Weights of a small GPT-style language model, trained from scratch on English Wikipedia.
Size: 22 layers, width 384, MLP 1536 GELU, vocabulary 3212.
Architecture: no biases in attention or MLP, tied embeddings.
Training: 322M tokens, 9818 steps.
MLP neurons of a small language model. Each row is named by its layer, matrix (up: input weights) and neuron, and shows model dimensions 256-383. Each number is 500 + 40 x the weight over its row's rms, rounded and kept within 0 to 999. Numbers have three digits each.
A block is one neuron, or neurons of one layer that tend to fire together. Before each block is what it responds to, as a language model described it from the Wikipedia text at the highest values.

Upcoming year/number slot
L11.up285:564520455455476444493533443473496564467457543456464554491478500540440484503492496566600499473438484462488491466446517490514400495454558560527541528547558415450482542476503527502490547515511527476523479462499499552489548471553461544441470472466416441531535523499556574582505528544486527482512552532529480467478485509545544529511526523459407474527586486560485500500512533435488536491516
L11.up483:467462553450523508486536492537534446571452467472491535515547499503442439460462529514549467532426433503497462524517485466428531504478509552481491492518492515503502539448547521422498495519532531514523493475462535450553540445601477444494483493499431506504471442512360505509612529532492455519489504491458465431486476524514527400450540534526401513463504479504547512487478489502558502498475
L11.up503:506577423520538496391465454450497505520503451508531520554541445454446501548428490474515554447518546489529423479451567453485474575445593522498558579487585524450516542474527563482474478466439470480465487523502476498516464508481502443506473602506543530430478561589467486492505450497555506562455549453489507507526508461548537504448496536500463519527482503467428520424473514438533481533507
L11.up770:545521444536567439496526555518538470543433493508490517548513470484454495425423509494557468518474477550464462498489479513387491570477512525529498531508549499538479560517527449480434486538447522485547516458521485464522530497503491436488524560477548487499424494607473563486579499510529474518514424533510466434523466466525475414427488486529441567480510472470462541406589509447547484531442
L11.up1052:538514493533577449566536578519525504519481478466449472596497523499492477486459496536534456518475466490470438519461570507450482494482582544568477483507503498483476456497499427509433530574450512531555475445484528505526540541530486429478519476487490552493458445585558496409530530539485476524522421500468505458477489517515508492505551474590512512546476468536490440547549488492512494488507
L11.up1216:529480467518514468532457524453535435533431517502541462556533470480488486553410532476484540533381468557477381504445476546454438541506566518527435516521568535485483509543477518527477481426494482483539501464437508488498475549536502441433455515492527499480565442576566479551502515518476435552524493487367533560564492485517500488580507521480542481496531531484505536473550527448488461509456
L11.up1357:469536491513502518452494451397518506530543464464470564534595516514499474507452474531546539552528464532506340497543489476460490545507489585514473566489549470506514515484533498507443495495491465482568487462535531435553542511451508429534480580520426471468456442519439550463578434488545519513503514524457500458411499520523480458422500549544452529518464450560496510433463500501535486501397
L11.up1388:544523501574463498498502499479495503461531531517530554517557493524516520496496522583498502511511490490481430512454400503537513555496528498470498529476591490433531550541528460502527433442501458556547535461567531510499510559553474550494467564538440510480493524588478493489527517537574548555554478567398443539439481498557433524417510455559473552528501497467490540444501490432480518518444

Connector after names or dates
L11.up184:527534467484539524534510493427514542554521522459522505474430497575519415571496452527498487496447486463472460506481526523545513518501505513511450418508469491388527522461472561518582461559523491513503523520505463626501512430454522442491505477493534563501502500499550502521468500531431487580442511515492471444498527484461556593500490463486445518453499476524491540509486498478452483493528
L11.up455:515559555520547435481470491478521436566511503498461531523513555529499345547467528525483469501505486452497524502477454495468528515498540514477372519559461462425526601505525525509511492537538447405476499430408477529548571480490465501520510482504546558456501475486494501493482544548459521529455522578494520509493509417506530525488436558486433538536455535524556520495565495506433582448516
L11.up638:593542462557540584497487484433534493537455501477463525539458477573490438562492519512469466523464518496471510463498394500494560509488572480450474476580449481427478577522515498465539569513515467476532479555458456494427517475487496463505471544557500563355498516521549464513532463515526506523477489544552460495479511528474525568468515506434521389492528511471571492467567512424507548450496
L11.up870:526542454480536528443631515549524503454501493503483500530457473552486469546480513567458488502524462426452514505470492470541445545496572527527504474485473499490512444513508463537464534529554513504499471570480422549445358453456472453551414527540570533456490454482555494539430448506473559525457528515539532540530615430493436454506486426470516433480511537480504499500510519475570491517493
L11.up1083:479495489494574447514517479540511478506571547503466478537469462511538462542498489522551493495456495432525494518496427525500538557453537500511484547525463442457523476478511482475507455585579530490469483446460479478484432524463483514472453548595525485419527468483531552547466439556554518516471533473514505456453546471546475583501503437528504574548496495501529495432572482473436480508536
L11.up1134:508512452548423539472451502466519528565529512516560536522550540577438487520469487536510560517441482486480419453492480498449477539497613486465388463466519498542473465453547500577474465468474477527479568443473462529506423473505487565502449548546507490494507413489485560492572533503435514532509505501446545466456460485506458553524511506536512557584470491558544513499562516430491475478472
L11.up1370:507515353565461491490539461489519517491479521442522479507477402500507496513467471541539507498431504500518461457448485538493493495467562484425502456512567511453477518433511475553467450528448483523535545471493455583484480472469459439474493519505516475457476499517526540556523444586544465508487445495501416447448604535539519495487496446437510548456463522487446549479523496454507506513483
L11.up1403:467585454504555496518459454531506473501500481532555548454534465489517496577468501487476480577470529500469475527529423484449559482496497461552469494581492487467491495482533530472591457490535478502464508504389524530501437516477484426509498520476518435356514405435506476549445460519488465471436586555459474453499524452573549543545491581433412594494496518571452382474428510513453475439542

Post-name connector tokens
L7.up1216:548549465511508457513545515452503488465513543502509566509467481544543468554515510549491433494476505514496475493467480553532481481506550482504425541547476430411530511477498500530523435535479535457524590457444472545491523478443456524536496485595539508408478433463510526463518528509512527538483562537431502496480539458446497546443491497479516571467474468483500481530483492465461519415482

Split-word and script fragments
L6.up63:534506488503454457452510546478530533536490489441541489492551425532500444553466456473576483525476508515502442459510497480441522530441549556500503548559465476516549529476570538471540474535538461580551565545497476528484550569536481496443523532482450459448479490466415570491529433524452491525507521503463427498474562509560517451493443468452429485555563503532543429456500547493497487449501
L6.up93:520496471493436494453525495535531530527483483466534505476601478503494464515499453463566490522446485505488413446488516518443542495418552571545508570554492490568519479529548557434554490509513454560526575535485408520471522548548492497406502537473465512438496469449437575501505439537452494508528513507466417486456566521565555452522439520497472510549553501533543434477512551471477461475549
L6.up665:536510454505454465464546499464538569504508480468556499489565420517481414515462462483563514492477453495529468403511508505435514537450558543508493542526439457501525543477515512479564475561561464513541527465481433526497493575526461450432535557485472494481473497497429565539519484559480498502487539520461460440463562549520507394527434535466452512553592473559558425400484552448465494493553
L6.up731:488474481518430416410541472480564521533455503450485486494515480530492448548484460515561506489462452529511467438517526494431488512453522541478493582551444449508526504482545514480548482534529418507522572493459436523504530536531487486444532522455500466467489499446470535514501434541452456522500533519419453478460603501520531497544436515422448500551515534549551420436532493447456456437555
L6.up745:537503475507471474432512519488546551564482447454580511522607436494487460568490475521513501527462480497505498444503514531444576501447571594510493551559484497485510510524525500459557460553555457546576558485478407514539481542486482504400513561486458455466540507482461517516531482530421479534562514500489427459454566516511560438504406556463422485551551474529530479461512532490516484479541
L6.up865:543507444469435479486515504462507544543496455465528505505570463529510456550477451477560520528489512474475436445510458500421535530428567581512484529595493488559529499492519532507531480549531472585548565504474417526487489506538459477439519514491464501460507527467445560504496444557448473508547520536479417485449563517552553418489442501447458530581549492505525426454515553456485450453526
L6.up962:550511471499445445460516518439538552518466460488517521488575477540466425560459436490560496512495489500527458448540478519424527526454540542512466542556507454498539553476522502460546490533537461543526563505448478536494489571559474502432493494495465481414479486486429558549519439542464479513505543498441432494458562530539533488516432531442403500557583531555598454454542554448497477467540
L6.up975:546538440496475445487518522479528552480475485456512476509566434499503430514476457501554485529480447499508466437514540501412581534439536549494516561554471456526504504490529533488545483550561424554532551525481404558511478579508460448421502545505466492446497498475474547488500437537469452478504530543447450460437538500528540460461424522486466515582545490537536448480476541463426481438553